{"n_layer": 22, "d_model": 320, "n_head": 5, "n_kv_head": 5, "head_dim": 64, "d_mlp": 640, "vocab_size": 16518, "activation": "swiglu", "norm": "rmsnorm", "norm_place": "pre", "norm_eps": 1e-05, "positions": "rope", "rope_base": 13500.0, "rope_fraction": 1.0, "qk_norm": false, "attn_scale": 0.125, "bias": "none", "tie_embeddings": false, "parallel_block": false, "init": "trunc", "init_std_qkv": 0.0209, "init_std_o": 0.0, "init_std_up": 0.0209, "init_std_down": 0.0, "init_mimetic": 0.5, "optimizer": "laprop", "lr": 0.000947, "lr_mult_up": 0.968, "beta1": 0.95, "beta2": 0.95, "lr_head": 0.00648, "warmup_steps": 217, "schedule": "wsd", "decay_fraction": 0.936, "decay_shape": "pow", "final_lr_fraction": 0.0, "batch_tokens": 65536, "seq_len": 256, "doc_mask": true, "train_tokens": 508800000, "steps": 7764, "dataset": "wikipedia_en"}
MLP neurons of a small language model. Each row is named by its layer, matrix (gate and up: input weights) and neuron, and shows model dimensions 0-127. Each number is 50 + 15 x the weight over its row's rms, rounded and kept within 0 to 99. A neuron's up and down rows have the sign that makes its largest values positive.
A block is one neuron, or neurons of one layer that tend to fire together. Before each block is what it responds to, as a language model described it from the Wikipedia text at the highest values.

Description: The article a (sometimes an) opening a noun phrase right after a verb or preposition, such as authored a, survived a, mounted on a.
L17.gate310:55 38 43 67 53 36 51 68 68 59 55 46 52 66 44 63 32 41 32 63 34 25 34 52 27 46 49 18 44 38 46 54 47 35 41 38 49 44 57 61 26 62 83 54 45 41 71 42 76 35 50 70 53 57 46 50 52 55 56 31 44 25 31 57 30 78 62 47 56 52 33 34 41 46 37 41 14 56 37 63 71 52 62 60 83 50 33 77 68 79 34 32 56 34 40 35 54 40 49 68 27 51 21 59 52 45 71 53 88 57 42 69 69 67 38 53 63 46 60 47 67 25 48 59 72 24 34 18
L17.up310:94 47 54 69 41 33 62 52 46 77 56 45 40 39 47 49 45 32 64 59 54 45 60 49 35 59 54 47 38 48 46 65 65 38 46 52 65 36 49 60 63 91 24 68 44 59 59 54 63 45 39 59 46 29 33 53 17 39 28 43 26 34 67 53 43 62 74 60 54 53 43 57 40 73 59 47 46 55 63 47 41 46 63 49 72 57 32 48 59 63 45 89 34 59 36 47 62 60 76 52 40 58 35 48 38 86 48 34 09 34 21 47 64 52 69 23 26 14 34 76 39 37 61 59 63 41 53 54
L17.gate382:25 51 47 49 53 39 45 56 60 85 63 49 70 60 32 23 44 50 50 58 46 53 46 63 57 58 34 36 40 39 60 51 54 88 59 67 33 44 28 36 51 32 30 64 42 32 19 76 65 44 56 75 54 67 24 44 96 41 57 42 30 55 77 72 51 63 41 62 44 36 63 44 58 62 57 60 48 63 74 60 48 45 77 33 47 18 40 40 25 65 56 47 64 70 46 43 74 57 45 48 39 39 42 77 73 52 52 56 59 49 26 48 50 66 32 42 60 40 58 65 40 80 60 53 43 56 59 56
L17.up382:79 56 40 53 44 51 35 61 54 67 55 63 51 54 46 59 37 52 66 44 34 55 19 61 53 41 44 55 57 44 62 43 33 70 51 46 27 77 32 49 42 44 64 66 48 84 59 95 76 29 48 43 67 40 40 21 49 53 38 63 48 75 59 67 38 44 33 59 41 57 60 67 56 68 39 37 46 46 52 44 37 61 49 30 28 55 52 44 58 20 62 49 73 84 12 72 85 40 57 34 52 50 52 76 48 36 46 57 45 43 49 34 70 41 62 52 55 55 84 92 57 46 41 35 40 84 51 49
L17.gate445:75 48 59 63 36 49 46 69 63 51 76 45 48 86 47 60 62 82 16 46 51 51 58 56 36 50 68 63 35 68 49 62 39 67 69 48 45 30 61 08 55 55 48 51 48 58 55 53 48 54 38 36 61 26 42 36 38 71 36 44 38 71 36 46 69 61 45 57 77 30 56 31 52 37 69 50 41 46 62 36 66 53 14 78 39 65 65 67 59 43 47 54 41 53 48 35 30 64 50 74 50 31 31 46 22 52 43 41 58 40 37 47 38 38 81 39 53 53 28 46 37 40 57 46 47 54 68 37
L17.up445:88 13 54 77 78 57 65 65 32 31 26 38 36 39 62 19 52 55 30 64 38 67 77 52 35 58 44 49 60 37 51 74 38 49 49 19 65 54 94 57 76 53 45 41 31 35 31 43 58 71 47 35 32 50 30 42 60 62 63 62 38 62 38 51 54 55 73 54 64 74 58 71 33 64 71 66 63 63 73 58 36 60 58 64 53 40 59 49 44 50 41 65 35 71 45 47 43 64 74 23 48 44 47 29 26 13 62 32 49 38 70 43 75 36 67 44 39 56 54 47 56 36 66 70 55 18 62 37
L17.gate557:70 81 23 32 21 39 38 40 56 57 24 53 61 54 50 79 52 23 19 37 69 53 66 40 68 47 42 67 40 59 61 58 66 56 46 27 40 35 49 29 30 46 43 59 44 63 56 39 47 42 30 44 58 69 50 39 46 78 56 43 45 45 56 50 58 25 11 62 27 40 50 49 64 34 34 69 53 82 45 52 41 65 52 62 47 43 61 44 45 38 53 43 67 55 71 31 32 74 53 41 65 29 30 50 60 19 66 63 70 71 65 73 37 40 45 49 66 40 68 61 53 27 48 59 49 52 58 78
L17.up557:49 18 53 80 44 44 75 51 50 66 53 47 69 46 47 26 56 61 55 64 55 44 76 56 35 41 49 35 35 42 48 67 25 55 37 59 53 26 41 43 27 59 70 33 39 73 61 63 58 42 46 57 47 47 28 45 58 79 53 54 48 57 61 48 56 70 43 42 45 40 40 35 61 44 54 43 49 35 34 47 61 66 48 41 55 40 84 59 30 54 43 40 48 48 44 57 63 27 61 78 14 68 61 60 60 44 60 48 52 40 59 47 66 82 56 27 21 55 33 63 72 45 43 61 65 26 48 32

Description: Auxiliaries, modals, adverbs, infinitive to and subject pronouns right before a main verb or participle, such as would have, has ever, forced to.
L17.gate46:60 49 60 61 83 48 56 36 65 56 40 09 39 52 63 63 34 35 45 37 35 42 31 40 60 38 39 77 42 40 61 45 53 75 40 55 75 57 62 64 52 62 17 69 34 49 52 28 28 56 49 40 62 61 43 59 68 34 62 50 40 50 44 50 65 31 34 56 49 51 68 50 34 41 65 42 67 56 88 50 59 60 38 58 64 66 26 53 26 50 37 75 47 33 65 46 50 51 26 54 46 40 36 14 39 47 52 57 70 48 69 40 39 74 53 11 30 35 33 57 49 48 63 25 59 48 39 39
L17.up46:48 67 42 38 43 72 40 61 33 37 68 62 43 69 26 27 39 36 59 68 66 44 70 52 51 46 52 38 38 99 57 42 45 54 61 52 63 79 21 30 41 53 62 54 46 34 48 27 70 49 23 43 30 66 49 47 71 51 47 84 45 57 43 58 45 46 45 63 43 33 34 45 52 44 58 43 24 71 43 56 33 41 51 48 39 52 65 27 70 76 61 58 69 70 20 67 69 45 51 47 27 65 44 66 54 55 68 62 45 35 62 34 55 54 57 47 48 51 64 48 65 61 63 45 45 21 65 11
L17.gate525:32 74 48 45 50 50 60 63 72 65 06 42 41 59 32 37 68 35 59 66 49 38 60 45 73 67 41 73 37 50 53 52 72 59 64 22 31 55 44 57 48 66 44 45 55 72 41 57 53 73 67 49 46 52 47 57 50 53 51 42 42 45 46 58 53 49 60 45 46 45 44 14 56 56 79 52 17 49 71 45 88 35 74 69 16 40 42 64 66 43 12 65 22 48 62 45 44 31 51 46 66 71 73 54 74 59 66 69 58 40 55 76 30 62 32 33 40 41 50 74 57 70 50 32 34 88 45 37
L17.up525:66 83 27 45 67 67 57 65 56 57 59 33 66 57 22 77 55 52 74 67 74 25 32 04 55 86 50 44 48 56 42 49 74 57 62 59 47 47 29 35 36 61 48 31 41 44 56 41 30 65 75 36 66 49 74 53 51 66 65 45 13 42 50 55 54 55 40 48 24 28 69 40 56 37 38 35 59 67 71 59 53 44 53 47 41 52 57 57 70 42 49 28 34 52 42 37 38 49 34 44 48 52 51 25 50 49 63 25 82 37 63 47 29 44 35 58 35 49 50 55 64 49 71 56 70 63 42 44
L17.gate568:70 45 51 76 66 21 34 61 49 52 71 43 29 79 59 48 43 31 62 59 39 58 36 64 47 52 48 51 55 72 41 90 21 71 29 37 57 51 62 61 64 51 38 54 34 34 25 44 39 46 26 69 41 18 71 55 36 31 35 70 48 61 54 39 69 56 42 39 53 74 55 42 38 76 68 58 40 54 49 75 36 40 38 60 42 83 41 62 24 56 37 75 61 25 24 40 47 25 31 26 44 65 40 56 61 31 40 75 25 52 39 39 47 27 87 19 51 52 61 45 50 41 35 71 69 56 55 49
L17.up568:49 48 42 72 61 82 28 52 80 45 41 39 30 38 49 25 58 39 48 51 55 45 47 51 54 43 63 73 42 67 60 19 52 57 69 26 42 68 43 32 42 71 31 38 56 45 43 57 56 76 56 32 43 53 44 59 57 43 35 66 62 61 52 47 51 43 41 44 64 42 33 51 86 49 92 34 63 63 72 62 61 81 75 62 49 55 54 36 61 84 72 55 49 55 33 62 77 59 66 59 58 42 47 48 23 85 50 62 46 52 48 43 31 62 46 45 64 52 59 81 57 86 51 71 55 33 33 52
L17.gate580:57 57 54 65 90 55 30 70 53 53 64 38 45 47 40 48 37 42 55 77 69 20 17 62 07 56 60 34 14 71 45 38 88 57 63 54 80 68 27 39 40 51 21 53 45 37 33 71 67 51 45 13 50 54 59 40 42 46 46 51 71 34 56 47 60 62 56 41 25 45 34 52 74 64 59 40 42 43 19 57 37 56 47 57 73 58 42 72 68 29 33 73 46 62 41 52 54 30 53 53 45 55 37 40 72 69 42 48 25 63 69 54 32 45 79 44 37 53 47 67 50 48 49 43 39 60 76 39
L17.up580:56 74 47 82 70 63 48 38 43 64 27 25 07 83 47 54 57 66 36 65 41 57 40 53 40 66 64 64 38 62 51 52 27 47 75 37 56 46 62 74 48 86 55 27 50 37 43 28 48 66 43 43 72 67 36 32 34 40 36 65 52 42 56 60 61 77 51 23 58 66 52 20 57 67 63 44 60 54 52 82 52 55 38 63 69 51 24 54 61 62 56 63 63 27 45 49 40 50 39 40 41 61 55 71 24 34 46 47 41 43 33 39 76 42 43 56 31 47 38 49 35 76 38 70 37 73 66 38

Description: The first word of a predicate or clause in biographical and plot narration, right after a person's name or pronoun, such as had, began, took, After.
L15.gate163:60 58 39 63 41 46 28 32 50 59 47 46 52 50 54 43 45 42 31 44 24 29 60 39 40 50 79 36 63 51 74 48 35 53 64 35 51 44 57 54 34 71 58 42 63 45 55 36 49 64 62 62 48 59 61 57 37 48 57 39 47 48 48 57 38 68 47 19 53 76 52 42 74 52 35 39 28 58 69 60 55 66 51 35 48 36 57 62 42 65 52 64 60 49 42 43 53 66 24 30 43 45 33 54 48 70 57 33 54 53 38 49 52 41 38 49 41 69 41 42 37 65 36 42 53 65 67 59
L15.up163:34 45 34 69 56 61 39 58 54 51 44 53 50 58 35 41 66 50 54 51 31 64 64 66 44 11 56 53 46 78 34 55 63 71 64 61 62 60 29 51 55 50 26 60 32 59 73 37 56 62 57 46 42 40 54 21 28 10 50 54 68 44 28 28 64 41 57 29 43 70 37 45 65 46 65 24 44 46 47 46 50 47 66 71 78 52 58 50 50 45 40 57 65 38 69 64 67 49 19 39 65 41 69 19 33 79 53 39 42 54 71 31 43 71 62 47 41 52 53 44 38 53 56 69 45 51 27 25
L15.gate201:54 33 35 59 37 75 48 62 71 63 48 67 51 59 35 29 62 42 62 55 33 56 41 79 38 62 37 78 39 50 72 42 46 54 55 46 73 52 50 57 27 52 72 68 45 70 52 40 75 55 57 61 27 49 68 50 44 64 58 30 50 49 61 69 62 71 55 17 70 62 60 39 31 48 44 58 54 68 43 53 62 72 57 64 49 41 45 31 47 53 43 54 53 48 35 50 36 81 39 52 37 21 60 54 69 34 71 38 46 27 54 46 27 66 18 30 39 65 49 49 48 35 55 45 70 88 60 26
L15.up201:51 49 64 42 67 79 42 37 48 26 77 51 26 57 67 25 44 61 42 31 42 38 46 62 50 51 53 38 75 58 44 33 50 60 60 45 49 51 49 56 47 68 34 59 33 54 63 69 13 45 23 46 41 43 51 25 30 51 19 30 55 60 28 67 76 54 25 51 57 55 57 40 74 73 19 32 34 43 33 62 55 40 23 49 63 50 42 40 65 49 48 63 92 49 58 36 70 29 44 40 63 50 41 61 68 57 37 57 35 65 53 64 73 73 43 66 51 59 67 55 69 34 49 46 65 31 52 51
L15.gate574:64 31 56 78 81 47 34 57 46 54 52 73 38 58 49 60 21 21 57 56 15 29 19 72 65 54 54 45 25 75 52 68 43 45 30 18 76 58 64 87 39 60 60 42 67 33 40 60 39 70 50 26 21 52 43 70 61 35 25 49 71 55 13 53 66 48 58 36 72 71 32 37 60 62 43 57 67 42 73 58 46 41 35 49 20 77 74 53 34 61 83 68 60 79 41 39 62 39 50 23 75 29 61 68 31 37 46 60 57 41 48 40 52 40 48 45 37 48 55 65 44 42 44 43 57 54 44 41
L15.up574:69 26 69 74 60 21 67 38 62 42 49 28 57 46 28 72 52 34 44 43 14 46 60 35 57 32 49 61 57 55 44 37 43 45 53 16 67 44 25 43 46 57 79 52 50 48 46 28 59 69 50 58 31 37 55 69 52 43 62 32 49 50 27 33 63 62 50 41 64 41 47 40 69 73 72 23 54 38 56 64 49 46 25 59 21 47 13 41 71 81 78 59 49 35 32 66 38 40 47 44 67 53 50 42 40 47 42 23 56 23 62 44 35 38 21 60 59 38 51 60 55 35 44 70 57 46 56 44
L15.gate594:74 72 29 35 54 37 33 38 53 69 44 38 59 36 58 41 67 30 43 71 55 32 82 74 45 23 51 50 47 48 69 62 42 58 40 29 52 40 38 67 34 63 33 57 43 58 60 37 52 57 71 54 48 55 58 28 10 72 66 52 64 31 41 54 31 51 40 38 47 51 64 35 77 60 49 34 19 48 55 52 53 56 59 69 36 37 42 54 67 50 09 45 49 44 52 68 51 63 51 39 53 55 49 51 49 37 64 61 59 60 47 28 61 49 31 24 43 68 55 53 72 28 22 33 77 72 22 63
L15.up594:53 58 40 67 54 54 66 38 57 55 14 59 50 46 69 44 18 38 31 16 46 60 31 46 30 56 41 40 39 63 60 48 39 76 44 82 40 40 61 71 58 39 48 61 72 59 34 28 37 69 54 41 19 60 50 47 49 20 05 44 55 61 63 33 40 38 35 60 69 53 34 24 33 70 67 63 63 41 48 31 47 67 02 48 53 61 38 48 21 48 44 55 74 49 45 72 47 35 59 51 33 42 58 45 41 62 44 60 77 50 48 37 06 65 53 49 40 51 67 43 56 63 52 70 50 37 67 30

Description: The word "a" or a word-initial "a" piece right after a verb or preposition, starting an object phrase: signed a, dug a, aromatic.
L15.gate138:73 60 38 41 23 60 47 47 69 45 60 35 63 52 40 51 49 73 44 40 46 32 46 38 40 61 13 68 42 24 64 58 27 62 53 67 74 50 61 73 46 56 45 52 49 61 67 54 35 60 43 34 52 48 46 29 38 45 27 41 37 69 15 30 56 67 29 65 60 44 38 44 45 68 40 71 57 70 50 71 63 33 66 26 73 51 53 50 51 57 84 47 62 48 61 23 74 82 43 20 24 50 47 61 47 20 23 68 80 43 47 68 65 45 44 87 56 60 44 60 54 59 46 56 70 27 66 48
L15.up138:44 49 73 61 44 40 55 60 48 51 69 56 57 62 42 39 64 53 46 58 43 33 62 23 53 70 62 43 78 42 48 80 55 36 40 72 39 85 86 62 50 42 38 48 29 62 61 25 39 27 44 65 24 85 30 60 41 73 48 40 38 52 63 34 54 16 65 55 29 57 55 28 54 32 39 48 55 54 31 63 73 35 31 33 48 34 73 53 47 54 46 76 82 66 65 30 64 61 52 15 48 45 61 41 76 30 73 22 68 35 60 58 62 68 67 39 56 57 62 52 18 51 38 27 36 49 61 34
L15.gate414:60 57 48 57 63 57 53 71 86 49 58 79 34 62 23 58 67 55 64 50 60 46 26 44 31 48 34 52 63 79 56 80 45 75 45 40 55 75 44 41 19 61 65 21 23 61 79 63 39 49 47 53 47 49 28 45 16 22 28 53 70 86 50 56 39 57 60 70 61 30 20 48 57 65 59 37 53 64 56 77 64 45 63 56 35 54 65 52 51 50 78 50 87 50 66 47 67 41 37 72 42 66 30 40 62 50 59 41 45 44 77 41 18 44 56 31 58 61 49 63 55 32 47 37 64 45 39 53
L15.up414:68 32 61 88 63 43 69 45 63 54 78 53 47 64 77 43 62 58 38 52 66 19 18 00 59 49 27 42 52 64 41 99 44 64 50 62 52 64 69 73 39 63 66 33 39 51 44 44 63 81 48 62 35 44 50 66 28 28 46 26 72 24 21 50 58 66 43 46 57 44 34 30 47 79 64 44 55 66 66 77 84 61 22 59 51 53 45 58 53 52 59 38 46 71 63 59 27 60 49 61 57 59 18 31 57 26 47 49 32 34 53 37 36 28 45 62 58 67 82 57 59 51 52 60 64 48 47 29
L15.gate453:62 52 63 50 56 80 49 40 42 49 56 53 30 62 50 58 47 37 53 43 57 37 34 54 50 31 34 57 38 58 56 76 20 54 13 51 59 64 49 43 60 56 37 56 26 73 71 42 40 38 39 33 59 37 30 48 36 36 46 52 70 46 46 33 32 68 61 59 49 73 61 40 59 53 70 71 39 45 47 73 77 56 48 30 63 34 38 71 49 48 24 52 42 47 47 25 25 43 68 30 42 29 14 58 46 55 57 34 71 64 24 58 33 76 54 48 65 32 61 46 33 35 68 45 58 70 63 51
L15.up453:76 74 71 41 68 39 43 55 35 31 49 52 57 76 47 57 58 60 38 61 60 37 52 29 75 51 47 57 40 28 49 48 66 55 32 27 56 41 57 42 53 63 43 13 28 84 46 12 24 53 34 43 43 32 25 58 41 26 61 56 32 52 45 64 43 41 88 47 48 21 75 44 51 63 53 65 37 64 54 68 61 35 56 40 69 82 44 46 40 60 30 77 51 26 25 53 27 64 55 41 69 39 70 57 33 33 55 34 31 53 41 50 69 46 50 38 68 37 49 48 42 15 31 67 70 34 30 57
L15.gate525:89 26 50 69 41 49 54 57 40 67 36 53 58 47 61 36 57 23 63 49 10 32 34 45 45 48 40 60 23 66 55 46 49 53 41 49 79 64 58 41 44 62 45 33 55 56 38 33 71 71 46 60 44 41 54 68 41 50 52 59 49 59 35 43 26 59 59 46 51 50 55 48 47 79 47 57 52 46 88 65 62 66 45 52 44 44 61 56 38 40 33 69 51 34 46 55 66 29 35 71 47 38 49 54 45 51 72 56 52 64 35 68 53 73 31 41 35 35 77 39 54 61 14 31 66 49 56 54
L15.up525:61 64 45 48 62 56 33 75 46 30 62 39 55 43 35 20 28 48 40 49 57 27 49 48 30 41 40 17 57 25 45 41 52 61 38 39 62 93 44 81 74 65 62 67 42 47 50 57 43 67 50 55 55 65 35 54 48 09 59 22 56 44 37 60 64 35 48 28 65 46 19 34 75 58 56 60 43 52 42 70 61 47 74 25 69 71 52 58 66 72 42 66 63 65 21 76 58 46 36 46 52 57 41 66 42 56 65 69 37 23 73 71 61 66 52 67 44 34 53 53 50 33 42 37 38 21 40 69